MLP neurons of a small language model. Each row is named by its layer, matrix (gate and up: input weights) and neuron, and shows model dimensions 0-255. Each number is 500 + 50 x the weight over its row's rms, rounded and kept within 0 to 999. Numbers have three digits each. A neuron's up and down rows have the sign that makes its largest values positive.
Before each neuron's rows, "fires after" lists the tokens most often just before its 100 highest values on Wikipedia text that the model never trained on.

fires after: "-", ".", " \"", " of", " |", ","
L2.gate471:572480417527500611507543481386498553495516481503492524463537463537486521493495516493488465484473549396478507546504532429528427521529497517525451571603527478525577506513534483402483475516393450498444460588479518368483490591466544520495497580565504465470454407503452517443526514480459491513509428451542538584474505596494559427504464403505539553504615527503531477543483468521513511513529547455526458419510508442540442442465472408485485521533479532400467526519501557438401480594402510483382442460498538440380522480413479423449456491454452535470403490491430522486488421505496434577579562528445500558543505494454527491460496512492385539545484518581509536492441475430402431535533527431539493471573407591579404403504557420558562556468501510551475512527436587490433511482480497
L2.up471:548583496468535431518504470684578473569570449506424482612506536575497523540557542546407474530462518529483491466594493574453447509458479506450554523562540534462595468459542495552521477479497555383575527525386485526438527411526623585453523549503469552495495527585578516464502451456477425497512504552414468496597505556534470529560528462438481500601550447508471488489500566486569579491502470537544541535630551490514481500544385554521510588484491545534511430437523557580444528525486444493545474493472439549494608541523576435486507570401470538452431496574488497527522493515527549467532513517471489526550468579566472477490441558435558478501438532482459572516539514581516453463524559482446540520523512514565488408428521511513423620517448523388483435482439522526493519486470455

fires after: " |", ",", "-", " (", " located"
L2.gate409:555599583536469477409564499549463569478571584530556566504519479481531500480514465508512501575457533473535489414414447586456559501529557427508399499440518621503440587466423498490537435503565435529514564454537552468538554493531476437551415600452452452581465498516582424475618510583533474488422411453627505522436458571558478459545490581510541539525495477551510524534471476494501515596537505458453492532453474504567470471486440517580515456523604494540438417521467450450503519515441485588516505589618565470516449446477434457570502501565527471492457583577463493503461442454444544561481509498452510506511389437405458526554529523550513516505570487530479615535474414530511539528439450519486482437512482417521486572470452588490547558493463445511495455574463521481431518456539544
L2.up409:484466516457515533461517389531482475429532547523538511516405404459516569467463517503614439432485569448535594535530589521522473496447608493469426505525560540490487449481410417530548559586515499424460595495479502533655576534459499558528515604499468515611556488431474501538458467535496483561599608445398560464453492461522428549402575496516431540559470468506505529518488509497447572538502422465513472437425481491501502532469422512566480490582464449464497477471520476500435514440506538526457510583550474467448396473414437416497453535434513576503450497390480508484534563453489440425412480524468538435459480455477468458488481464435498457545540495590577509513435438534535453629536509456522448441482471506453446440509488497433520496438541545464494457550562514582573551503484507

fires after: " the", " The", "The"
L2.gate252:474553531486504516587534481387558489442398453466497468560479416526472488617510505488490502479378446469514566589549400510507458500486494525490646436553479562593404516529465498603508464495470547460478530556435502550552537541557476468471436502458531453525517478486418495541440535460428550572523485468580494467528509516479513459494463450476469500424538502483483479565507445594445491485554578494438521543488555496485440540420479531432560539578472482439448494498486441531588564519523472509558481518508586498480530488489449475568562448466576525505472566478450593581492518614396468388512410530493560506514468474430556502476502529526495438592551607502551419453471398527548499524473517569478536506587470560460541497500503566497415454472393489571490553467477458555538661533457529
L2.up252:446543511416466555606452433405536533609495450537555441480460505418470531429495489489490469565540458528331552555546428483529482470413464485489547457498436530504460591589475468517429466518502543366510434542449465512664494455515520494517508516577483417488523528469527443457522471469506608467545493489443488450554473507501454492557497372546489531542592505571492488493481478624491494464538496453512486504470560491469475424478500478454521460515543476510466476490510458380519533519520452400508443538406532449469533494483485545390442457572501496532568491532522496429430595514494521512553559519559507511528471471513523422515479565540586451443506472461510574617373480440575529531630521473512540524546599481566499541526413500515521496521529465602496440478548530521453524449484459

fires after: " |", " of", " in", " 7", " on"
L2.gate16:472503530483524454468562439531601549589576408503491471500583544492517484549556493525498478445492489482571475588485468512464442507520418554532561551551626470443536542421512538503574572484485435506475490515568523411456610595581572582459481552538513426490436482482466541471460482402486520582462477529532501448534540560426561442535595461438494545557483510515540447503514544498468534455459497568578442499507439537530445441477425537511569532569464571485524433446601438568427518552497444549512483482460475489494562477535460500506455429523580496471415472571376521539558520494456577536549647508525492477516443506489538480476423462578506484518451525565545553586550460479452503472580461629539589543518479563463492489468548582559499531442458535522540542478405472446496441447539598
L2.up16:588560494556526453497514544451524515473469541565518470481458481427515425499482484479519530504437401522566448474546452483474473480479511386550520485513533461452597469467430545559564457583479561418560470402488502553490429485526512500484548534518573498465479459542544471469462429504483503467453508505479539477534538440477472523464543427553509483549439485507455426482514525417522532504627559545526509497508541448452569548496565453398447488531520448511517532467530477553487496514552505579495592424439464438669574384431477479484586522478455528431526569512507653513515433488435615543520521601580432542424500447501559522451455459553522457459440511439546476528581493508488461552577532461544486417467448486507506523466658511567503420508447454492592583473508559498582562528601489

fires after: " |", " to", " ", " the", ","
L2.gate478:477511502467427473562507484443567570519531492503490552480486481608522523445487479481449530525423457443468505459465490516521455544451510495475577586530467518508528530512480543499455485496430462557434527414453492467467472565595520542439523429468443405451521347497540514532544551399530510484470475491639474506584543503530630476418477494459415536585524505505460527480413468484457516487533482513453479527411574519518435494381463592443518550520559430506556471498583495490489527548547552490459448529503497341494570516409468451460543584466463472474448577451483505554505559441503505494482421501518425460451452479592452470501444455488493445455454533519410502514499372428506503487527557598602501426559456425552475396472441508572474459459529536551589528518559421535469533557512591
L2.up478:530532461598551475546519507511519490521513579509563497570570582466544509507441527517399423511471574434524513586434532526488521601527543507549513588530498524463500526509561497590521549516504578470492527549504569474522577554554505497439480477423571472501595487501451493462500450595512508450433505535517436563495451436549489541367476575573503449457517533553568524425505457562542519469445443488478498451424496312444450574583565569548474577488495447497598463422496509507439433524470386637515588502443447446531456608499465491533494485512431472403469419424585531496553484499545495521483517492500440536459459472489563426529544438468533438458527541607444441444447512542620504569489518486544507509529476512484490436467468471513553458561497473526490524541464479501497567452538406

fires after: " re", "ur", " con", "ad", "s", " Re"
L2.gate495:580599505538573408494481480520592514498560450523535413564532553611558457557522448559435570580446473580490507548446528569493410458554445474477511433539516509486503467517462544562476549503453466455580525431480490481465525501515599535459589533515526442488482461515507605397484555530499505507495499525517497442558485557547559438539413510417451467478465532451483485470425581411515476551552493479531491501481554521546564456456502480475469482505548493475550528585558500547484573486502542555539461479450456466486435516499459408554524546530561567432484506554585530536517512530439636449540442496550467565631430510482471472509460458477458549512426598519470497470568410556550647409511527597453511529608531473466423387567552491548413466476448557477530486515505498588516463536438526
L2.up495:545559520478470458490598491494434434577466511558507543503508510504533625456471434456429556495464499556584559509509541504554481498412463570509460538505532576448499481607636472572560418467430441482517565473541508465559501543556448499578506528604547520577501481468453455509496518547493526448405588492495414433457419471474497510439588500381551536486529541528532452450450542534604558496533540508532551554459505500468564422615544606505581526415548487410440480469553546491441448491513499603479578440494554496440487490530482541474531455528499454454497520490548563442527431502568433564409466535509550521440452524501594524493473566502651473482491575556527532511456536452545506537576473557535488534488486454505482505599493451431453466552504563444514546417490495447439554511476415

fires after: "e", " to", " of", " a", " the"
L2.gate218:531519556525443480445464519485517501520534584449462579399502481390569538435522423538548515590488466543436502556498458493502548425512567524509522545473549538540567547483462474556559547442443418498562511483595475478546486585647584570529493451506546422530458479581385444524422549457481519576473455525519498490532473443530459498496605458531500520574460468487564505504523397485494550533512486451550472457463597473468437448477549517397470542449553465425557570592547474478472513455511485469474501423545565441418585510428465486439514554462605504484501514509436534508494529529450547551525544538481529425479570458494620466527490506557581471594473420534419482520476427485537433510488592489491422541479487396512433535464485595481448460514493607584421528470464455469562467460575510
L2.up218:492531536542519500560567586536546520534444494502472513569491502534509495485482602475496457460462536552548592526500459569412393523486453501580572528568460521428502465470500610368620525527550606527558545554437528488501555548544565549605469466457521471549436504603506445611484497431563459441543481474502529466514529467434521504483459533465435498486416496376511611521552523474528461552552508529462537495471600485494578566570479492539419587536459557502491459416530437571505419403550543445580515522446471460469494493542586558402571506499450495527543529515513530528495415464516420488448503501526446468593518549398522525511499490519526451502480536461471458472464488564576406501459591608467514484604416515458513536517482461506468488464540467552458591530511509435506466450539578

fires after: " |", " ex", "|", " con", "s", " Republic"
L2.gate417:536548568453481551549434444417537544587543493521545484375566534487434467509509449538520513510368425493463465547465450537461545519452540549549433390455583458585481529407374581572519561530449509501464614464568542489525485445414540461493449516552566519526453444522584474406509491488494488517494441476524460524507553568572536449473533564445481482486521565472490556467452522475498469503474513616530487522444449520550505499591397514535584515534450499426496565579423461461461531496465456606399479536505553533548421438445497506568455577537511422532496480532484486425412562533412490494470490448576467564521413463509500490458427467378548535458488605583490572588470459563562589555498493554505546499494524483480497492480505559434515454462532519522496503426504543479494478575506538
L2.up417:442544566438575495517482459370483455430544427580519528550431440475553467481498600529471511489540543541522487526547550458550515497413497555608478447521516449509505405541525489482526481470470385536476533473568519513477502496564528558518551587475523510500458485473505630450458509506455551484504405478548543486469554479520554570530482415488476447618501595409495452561592497446551491562567516608561448471429528485505474468623447466473601536451434427490468544551499486462427567459371456513513524511539547526432563493465459568465446489569526485510455468543541476481544480464576408460459564501576505457458503495493418501485423474471583480562512488518539467474499498428476431502452491381407462578465457446492480408541505525458521473427523439495524495445446556566422478535386559

fires after: " ", "s", " G", " M", " P"
L2.gate181:509558530566488561544510435428498550542544524552506510460493507574398481510502444527518432571510503465506512487504514521487469546514474479501517430507601569424525565457476430489468643537529504460496490475475517467463550499527577539429452434432577511417482451530478503397544486460627451515463500425574467536481529476511487464562473507572493518428452529449494466394548524489570461593408460587429456483576421430555427518519523508545439434446448597509560501533463496560501463378438387544469533509520537573551496488535504447567486516440589486522459487499519495541457561416556453553411444478497500486528513515503637491574540545412568518664520544544561505505505489581469606468514409512445470484536447560480550543514515483454525470528411530542533485627484424514480510503481501
L2.up181:490562570494446487546502445480504541565469498568487519492521547510535576552489551503509548496476571461533507517470524508501448539545617509539454450524490620540496509548474405529510539514513430507542442467534517382452497607382469493439550568518555466466417518618538464523522505523515428378462559429433333448527407491416501478525514399444459507514556474533476561476549493439421485459525425495434533646498559513419572554457507478567504514523479564445451484540565445527483476542528586442442489537472502450509590519609493499447545523483473412512487488496567584460484557536432507419491545497595468546560426575474528451498487485505547497452505504501509582516565576457437554519482594537578493404534540561504514475575510545495466428534494552515518454520441574473494458587530539

fires after: "\n", "%", " Vi", " 5", " 6"
L2.gate625:470564612490445365459505453473468474509566553450449498460553554437620515497525583510478449588462498519564534496451488428539503515432447509561524400563524544501523497482483517535512489356389594471606515557561464439483400564601601539455495524433517464547566459524482471488438575504466465537495532547535508488489542484467568418382568448396468476428449567481493496440512549528626451417519486492556608470476461517478537496526554425410503465602506505498538511492463528456487633456525504524452501503485568445462579446523464469469536493488512465531541533495558491509546474527499534522433568561557388411482475409502521520487488491517443448514504464500465511514521479586507445540541484452544474419508489531517493509489470527435517593499471494599496394417475542567438490525510552
L2.up625:568400465543565449512545517629549511530494512517436531531599470472474489513535559508421542621456445440503516544550388411527518395431430470559490437497545448554441483537442536468545501511545536491543517450503477553524432487531504484447450516582480443452458480475481410475494510566529544488529541545521596618496547449431491518440479485553473474502504490399431603513546459573541530509452536600499530543483462621536559490595478517399477479538446477539486592510439405569508540470541569572515463549460509516575482541465485459538543492514512448446521473511548549537565649446471527514538459491572479592461614463466523472489574494555505494525534593503496485511425489525459506495497356527485549522570581487413518560567528487490517570451432608502451492500507538558548458529515509

fires after: " the", " 19", ":", "n", " 6", " of"
L2.gate526:578424494523505525547651552493576469506504473376424477417455470625534548472512496537483520568510409513390499474422496559427462566480542531472530529585563554504431556530461551389487493490511481528512541521476457447426484529496423523461515497452526504484522463511506466550462510444454473494470629503499465416517515455487595486528536491516451551468533521521515497466546489404541444555515565458425483419559588485558531417463405518453469511444499566500506552523499448525598569549448390455631505554383481484508525544497576520520487433418456516440488548433503469524556514568416547525547581483424571511577567528534492485513514437476470456595502541493426492506531458461491457495422486579468535499534437432458510420458580518616427479480468535436456533548462520547500517425464476
L2.up526:435539549480524482477539547496532479584513543446488486519566577589490551425355430562459497509502443494438522538441562521433505457567408440418448487438541549501370501524488550499466475550519523513470514565502503457405540480533513502472523500553454462435444511456496532468541482485559508523531588412506482517621533492483445563596530432508489496484491520486512491484542559447393425444463479417573470437573460550544494376485518465447615568534529553594508438490517538514477434522453449471516597483537513469487498502450517529463445469560462542491500465462431377445517476531421465625589548488521549552480446529547433452485592581504492496538488458513483448504596515412491543529574472541501477545437498564496448482373553543534604433470545469546584582532470559489508457458441536

fires after: "\n", " (", " ", "/", "-", " po"
L2.gate589:505541396559467469593488496446472526556649447508530437453464500560485521538518532439475431532483503465505560552502522384444496447509460547557402578547443460438425465487446505511514510483477443537420514489492418483418451472527468554550536483488424387607513514636477512423466509392481395453495496504468469538544574556515467498470542403536490587530511447527426491481419536485505519498486483478496460506379535556577511515417466552463446519424500451443511530528491369434590487550474510491462591452513499517505521485421527516512524451523495529397427492483466514529416504572594461545505495453551535508593418449472564427453450475431503600457520521459510413453486541480611524514539478504533359508539465485493497408473526491439546449568502463468534532449503523474452529540546476
L2.up589:519478508569445555540554550474495472508509551459530606540579512487473566502514545460469448536457385528475536624452507493598457517493581502504514484491472565473540512522514456546505426438521445577496500518488516444552450491450457446509561433363425531475557448618614426551417462519472489443499528448491509500457528533499474492439527492493494459435516518482534527463497507600478345574514475492409579507474552558533455415480419462572504561463442513544487445533500522458484520478567525430492508555464574431581588569503504558516567530527427417522554438510531488433439569428519451479499472493507438535558602531531519481540448366506464510516517532535494460575534522510549593362524414447498503515565514516526541505456460554392550533586502597512448422488483423468447468468511439

fires after: " the", " Di", " an", "s", "D", "is"
L2.gate164:472604490417522510570483477483528569514471536541489448430531496482517483545497536491466569519549512520568585530535496460538538466489476497503461469449432481502459537474486445551497467496497465412496504379417503457472521568483598510556517436614505389530500574499483454508474541435564377459500569420550561495524512449520524449392431448537463525604461440416459469502517463447468547524527525511493486487468490478494521505405564437464471464435482540636544379515475569507547556490534433490416470419425473574481376438510615530465472534465556435504488600474487542556517509653521461450559509496556487460530485514548540486505458486490484456521471564509521488435457558510541498473508479515453514554657500458465569376435420506515525559483507494436490492470569494520602500591455413
L2.up164:451607531382601532502515609541474511584475453477517514427511586536572474532478493498396569458442452511456489443526570608497485552382467550533431389470532488488478572539505476576402532436579443548471449499456464515519468500498510528481472505474439432545467507552428406506525520463472515506424456443497588476478445498458598503547463503528467459458535527484467423534508533590530463541503465453439610399565471515466471461544513446415571436409579451469425503538532410374492510596576508531463471422458516509567507452450498519517476408550470470458523494563559523451491532499499567484543570498515499573506470517512426526563496452452457499469528479486620513505526503384490561543473509496502607523459563464515451525564456541549548505420516504414487506575556476452563537501457447

fires after: "\n", " out", " U"
L2.gate173:528537526503467547432425438485534524483483510534468470555539603558578488441491451509555491494514523518459494506435506381473453504520439499515522497468478475475548570442539551522473519509492598444509558576544606400533453527576563514409406491491549511531483445488491511493503533482430440436506497486499418428466533589444537488489436415487559533412513395552551607458514445470590532511535467575547538493423570430574493529468470490433594554478492481491541514408531487501566567521460477443468438569504459544463520513492463482548581517536484479429507564556433455481545552586535536518536558466488515534528455406511620486454576515466627424573442483443560502523461476530461561543597488483499544489477426511458427486557451573489485648466446428503474466531394598501419509547534581
L2.up173:463632463460548571394508529583575501577460477577501508518547458479442457517556528549529459461438477608503427579574433547437516558428556481461501502465495565576562486405490518535635463497482517562489493415576522421584523543484553425505496492449548483544602514531532497497508515415507399515455468602531558472435544540527526514466563549509521497462570478572473533510440488582551466541543489574480487422549395570548532428598483561514518499567560495451483477471462469526504469335497490514511479567478481489528528483470429563441624465500537383462502510537546551470490516516594539516486549461519583520509514452496492477574560537519480493408500558465521451448510498522561453439580453532455508461500558541421515449461489487579397552461521427500405494524497515552569469463500476

fires after: " to", " of", " as", " from", " for", " in"
L2.gate217:508496617425436507481504468464523547555588406474518567512511458410505455484494439481510458594478531438527474519520527515437465476489491561454527549437430547526509481456444432542436426552472485488565535533557536482492463467635541449526530548458518540669435454541531488397423514525557492497463564443517460474531514521565577408467483504567518503550409470438512558541505443541523525495572551525548493507457589552513533513443537451475458517561444446450549505546520448555498461463511463430452526465638531519513567591456442416405554553422558521458560597431545524503452471497423461552494598470381543506475498485510516474606514446547495528507423521590493483465579499597547553535524499529497485485469426395559468422527459508472460474518527480484526564433440547588433504435545503
L2.up217:476453463536491426418531526511583313406492566564486474594468489528559444414456405485440498487551512502433570489540479542467411529523449492495495478545457535492525491561498560528578465548538557554476498583464519509485456547497630517528541469560569474506586502533538503502576544530433455490511514395517455510406526540497405513532547493548460514511529617505542488422475550515420446544486481551475493431500614478526457457492507487484500412476544549490491476426526543489454529462499502567484565426420547515456493404587552529558497523446369430507491533431500494515613496506548669446535401576568468515528522502502432526433533456498543518492426586516453457416492450551496484499576462454542392530454450566466528505446488457465577539529448512532533485462432507531514525537492493

fires after: " the", " a", " in", " G"
L2.gate403:554578527527563513551416533468475531476474551497428496571490538569506533530473499514445400525479479499612416519494450506407517513512519461552550527481493485452446566423463484506463551462469472481513548479550537490457503524474513507426407386475477545575529531565466521473518444473545455535396533434519545531477517508547539523496466410543505474545479506517513502483413521462554471590610498538537558501509522435478525441502532522482437487497577395484497482580621372442518445474459478448512409493511500452499445518482405500500482448451432465398422458532451397540438370475576560500460492519507540520517519415561532424655572476452521517540516532465488496441532457472406445496540506459477464442428374427497463471464466523432473504448582524621463400436485546570553465411507515
L2.up403:481507526441464500528524469566540544464523466503538543445511459531524526574531511486469535584551477476475582509532483435401530532353541563497616453553468502496541426469508454421548446492584496475530585475506468457463547463530529532556468415438514470510548497517456398495479467482532446433547417555489526428471431519519525398443533510533485607480464506517476505488499608474506523553549510466430486541571460552551533527486491503511375601528445458531445495510464512555459530497472465457565542499523470401490590541523420424483558402452605526444490556541498485472551515570464492625519498437552555466513482505547618512443598544567424451536571557526517563577530436552647485523449472526484572520495613535491458524502435415537527471539538437534468567532429599449548496475569511

fires after: ",", " the", " |", " of", " by"
L2.gate503:494503439431505516487570501487441518555548550486481432530464434511495619489593569486472468532533483574459549526423468481480511502525456552443447525524518534539503537500483615479508560593518495589491499521499546351446439504486470531510546519481489416556512418471464434439485526427465528509524546467464462522506530566581509552460514524449479540484540544565548458535529478511447530506562448442563537548441458477658425575457412603463511576397540368505495497471501440466539541495533444526450556526529577423466495551463425524532492411489488527515481474474472450480425507513613505599607521557585514553505583478554543497435490552533567434444515474559464499491429395508585448513512488595468482430576462476529465526469428383450551505480459562523390533509485560519436512560440528
L2.up503:595527477525505561460573494473488568552571439454603588514503433526432511549550536521470489528519543537521439527493477562584514475474475473437429483536485490548484515520499504469491517547556550441640524518496502485400552524525493484494434518494476479474497507541602564501477481509604530464519466481480409446454462433497431517442421504534550474523476431571579465614591434464537519523529529486570579491526496556536555414471492513504503581410454563554500525467498513518431549533519425578539596544421546458556439400480499481425537463467518449448532516566465527451508459485472430559509604549551517635499394494498488538437500479494495454513492472444517555548565530480435461480470532500575591440494507489540512486615488417460437497480524579417395435416436631557489455494389545

fires after: " ", " p", "-", " |", " P"
L2.gate519:555605581499429516407463495527545520509500524560536541470549481446521477427516512438600522468492497557487450497432515485548460435516499492593463524623545485469418542476552490486445516483504431497481513479509533408539462585516471496424420476498429492561528425554459462522570508504441474481447458446622480505582518511407511395512407408493532493527548512603580460501479549462480518498453567612472516412480483471548575367461500515563484509453538500416461425480543491457451487446511581482482508458611451491462516470421446399501617563483595557459481463514486441512530484450530527489516460459577486507450555491481508464421439602566493536435527438501498484542614444570465512545505493502551517440516510467445426467393483509591475476501451542568531520590518557466479485453430592
L2.up519:540501508473517500504481527564536561458479523550445391482555513629477512500440514499504495527455521589526493441495520477539574591445536494495441609411479573539498525475521554547582531390472552568484562561504657480433514484492500439493490495505464462553469444501501523554522567496503512517531589501549551516489468560556476509463472524604470479507498480559453490595508448506385472521455477556467445484575491507606489408397431586497492526439529581437561393542490467569522496435517472510506514542466536521541494457489426533505567567494459576600469564527469468466465537446566597469534523532432442549598481545480554566486623611487463475425474508537487494501561459451521468539567588637480495507516602481479464462556503526434458414516550461490491557515521516458503472566379551

fires after: " (", " ", ",", " was", "s"
L2.gate565:509516488371481452432547469497553549527553526488531430523461454558498517527486422410518472571491560506481472506417593546516485496512446490510483541462502519529548613632506498582508468512463413579479564546547530465476537471532476486522457553561476523535560504566523555589443502517548347461396417548479394522495575627563597506526543568491471461508464479511511458497432461559378444504567502469431563522481461573565535523485405553509526551464501537552501411541465492509387497445472549478527454561441556413440528563518468602541483537516432536465546486516445566497476527440486511574540507442468527520496477474576447473550447472471514470472460566497533465452493477485527560531536464513576432532478372468518427409538547577543498463436487452487510602565460620511524553524477484
L2.up565:474427446459512496587498523483569500464420576455515543575471525503499487485519473504491548387535428504463445497580455595614503505461535523604479447491443446478470473439422452405549490526515523465590480531504577429515577563569500565464482466561486511441460403471523514564353428433545574553481483499451413537451520467520456507495516479433582462514526527515470457514555551545550506399523526457462526481544485440565487575462484555536625564470404425449466462518492569507456572476566564464551551519451533484502485475534519541464466531507485478466434438482483460500469499522519405546481565470466588528506498574563547455573471413474491474534465527608496516429430526539515499504553478454526563428498375477630463484539477480582535518543549555453443522461590514525492453399375475

fires after: " the", ",", " |", ".", "The"
L2.gate346:479558494439524482535445470553452568538501557479466476469510545530494573525486611508498434479538498535457603546558451394502491522508406566479517551537445493564469588504510547493529448537541487452496550491545499486464508562407408497463431449498438460499523438429546435533533531488430428464383509526515499519585421583486561441400522475488521555573551478534537449498412488532499544509517509569546527418431590400550497551451485541458518430496564404494540466556416420544510475585445430543489437485467480405442483436468419489433523487562521535437457511474484457553447507566491491483463499531592474490585543428537542522522471527517487553440500550487549604560528515539455570461496477495642469547526366474567459502596569545438490462473468452534537483540411615537420449452527505
L2.up346:445489537510518419550512401572556504514610507500505570440450452564497509478456482474484535513561464481394502584562431493522475505463512556484493559494495520540510466572499519436442400562495654520541451503512507502440524471531513504525497559448403468465443443585520476591505446482517563460450490530483386542504562548497589441461562460476578459557477527499513484553468537533538537490519451523489512457536484492503507469373557460436514568480556441490375453489449483583467459560606579504484457477517424423471453551531461586455544448571508571462521462493469490510558515528567575505549494451504450419540528438627473451455427491476490490443436461512426541421540521420421455416503448443474452601500556581544596430508545487442495511559417491546481520541495481550523474371424539

fires after: " ", "im", " se", " count", " be", " No"
L2.gate386:570497484502566568505567519479448594531521493523503390456441449511440478527555469495576525463475522467507446478454538390459497597509513566491505398591581564402500448450548478409598481502548384482615511506573523606520431503498487510502508505461514496456523426538539460476456490450529492458468490465511587572461545470552437499474509530524488453411526569489566561520461454519492485479496428511499517469507532433494538547514456450540549506529492466507530454453504486484575531559541502537529445455552547377504513536477466511509546503472456464546528620552525455608506523517526444400566518443444466450551576385528479592524466572475382569555400562455497524606533476551564554563444424496460511388502510512537405525435497505572410594575496544434469460519439502487515532427503537
L2.up386:518470453484544458499529492488494549468541519558523522525562504493529513437499513432534470452376460466531479410539449528485460440484560566497528457522451564508595451503537505509579487441539439487410568506486493441582422473495443554544532502539408468458482530609550427489590556478516452490574421541467534515423537508485577438498427466559479535463615382564465512524423512599528511438562458514446491505548482562510554521456416462528591547455619553471511491446434546495459523505465494373502413427522520361459505530477575539501510533518500474475453332431496518463542508502547495418507465519455533505500499596501508496524529464409533561504523399437594485525399487448541520552494428499535546471377422583463563515516492511477453531500488510496512534492506437422480478401531567

fires after: " (", "\n", "-", ");", " of", " in"
L2.gate198:463548480573498437459486477518496461485564479465502524357497411474425502578553454560396418575479473495415517502393499491523440486487588508431474475515533496539469514462571535544532522433552526448484472515562535419442519528460488428542507543495489411507554533515452474445483449490488553527368352543475532542532550489470582478494485503549514536486626483475574436422509501433591395461478549444520445519395521520498514507533568506484460477502581421487444490490440502473516508512531565476542424514513486434564519424551461452524428486500576542470581539409502547570467508436447608546434461544522484517508374513500402552508439476495492529566495512576522559569491526429517517528479530456563422501477414516495494404548505571378433545463434413519485484527456526592428528546511505
L2.up198:503503548434488444445511424516517472560449549467430566454457486503468386450481497543530451466477480532579534568465564542413448473459511485471495472535456500489495529440437495510491441487634556520465543508512551501504513514582556427490424510502547522463545537418446480425509519541565604464529548452388502525445502477446592550575401466480454442418540451499515469493604509477558473485496489522417555559491502566526538553535552376478526437546451453480525481366554555552515490507461505467433490541440541539550554503554426554578526478471437476547512536488482546478468533446492634485512479505523489496536444553492586421465419450532527498539406524488561550435468483510536477430559417471438439541549456528306453590524559520471558577416466539595443468494439515485511481541541571

fires after: " (", "\n", " B", "s"
L2.gate407:487531493460451532512545530406492468522477524450490480488479551461556483556434547566591507435555448581489541464466451465461479441550504519471454429504471510447515523443504420508540529547568560493559524490512544523537463555539554551512487456491537448499602498490394472448404514398521510505479540461596424437476558548475538449460515519393520572436513474592576483387497477438544451510608504467503494459474563450621559484417537509523466528527477472565549508548510523441529537437544502389435407515565621429515581465431513455556521482546533533513514593510471416567553464594566553523511598565551493530527470544492584425406506445465560517583543502530438562434478413509582449569467554454435443543469427438494483506480469593470504486549461525543473488434525540548613498451474489
L2.up407:498491546524580479384538395514537536479437483510537500503464493482512479640490589501486564584486495539533531578524481493533426415480494476441448435543449516507505406483462462559559532530546454485464478504512537440522412503511460525484564519548543423466485524441579517532499522482521473491529521408489394501492461507466453558470470570546410461459441452481487595493504549497597506418514473440451494538521440493497570553513402501443404457538484443457542478541464521487468476498465576509538450535500448455499560470489556430420516502551447581462504615446528496530512520515520556484459542519475430503479422400510478599532486533428457637388530494564607484452530482568511532534554570541521437497496474485402456507547564530423435458468470568520418538576535535515477428590550692

fires after: " |", " the", " of", ",", "|"
L2.gate258:516599561428550466538426515415495523512553367507516523463433524456454451488529539577472527573405487526513515493464435464493573560592409507496615559481405472424516485542587469495493539485444528501501498525486668433501556505561504481592525460564583429519469449587552483426517499439399435573519474591529416524474489562500522524465436480505594574473510536513428500398477446558475495443473465538526525480528537511590466526460481498456511519474539496446506490505467463514587614547413588553465368489522470503513590495410428499420469453569531500457528481478459464494486528523468493522487474472398511436534564536476494461458490479532549530597457580484450571501538428534480494413505585546617442486528503511508480496559420488515472537471488503573497411531498523532433531514503567
L2.up258:539479563537440506438543520543447466481421439489534446460520622462500560598540473498460523556480499508438515533436477447493461554492486430497473517540428516563437494504556463456501482535599557544508470443443479481542542524506440541493443538576378444459480472503477409536495473498574562493449506509547425504544460525471438442564446426582521453470524501522520418517507445495473444454529512542467617446514479445527539589457474546441415558457473571428554613425401570472385518574444574546511581550447501450457534477513557577441540370550526472432527490525578435460517452556552570587525528500591475424439564531509547459588457517590526477403475539546501558489500563462504491527537461437524394527444501463506481516502478554449562506489494476622562553469506581439528459490470548

fires after: " Qu", " qu", " M", " U", "M", " Na"
L2.gate122:553508529450365563440356443524523433491421523433436423533466490487477528562530567509487488537517519472524418561560442476503595565464400548428553517475540503493507571481530523516460558452463502524498515470505519488485441569461555524515494450535515492501491510594575510464460573430546496598515536517498457383489485537451549488437462521435420430446502450517527501498509506456477394399446538503466538467420534543461484461583450488510525545574463428457539482542534508631426507586438462528484494489445527465493540514382479480536525465517581517420540576496494444548457452596509461456541507487460520472631513419479483534543555371492536500570352510524569594528517490608534434540465468516458452543516574513526506499572478542529387503483517455479429426489520424474488500514576484
L2.up122:493617466515417493513510525541513571561577510538485482482475486440533492314544499517463549478437491458486487455511523510566519462421582534451545544419563475445444460604520530432413568540472480548519432471589521569521521554528503534505479448475485511536441550462477479508563533467532535570447461553488609424553468470542445533533519418536584466454503480498403572558384473543513508398450461428610510518526466588544511517524539428553534615519562412486471481502471417459506472456489516556575441498447502530428418532432402450414521510610517492479490486478443483484493497528565466591484527505480500489587417504423390521455465443453414528534511505514476516522529444476459439472551462452476443547439430534502505501497486455582523570495554581433401531582502427475479471504480473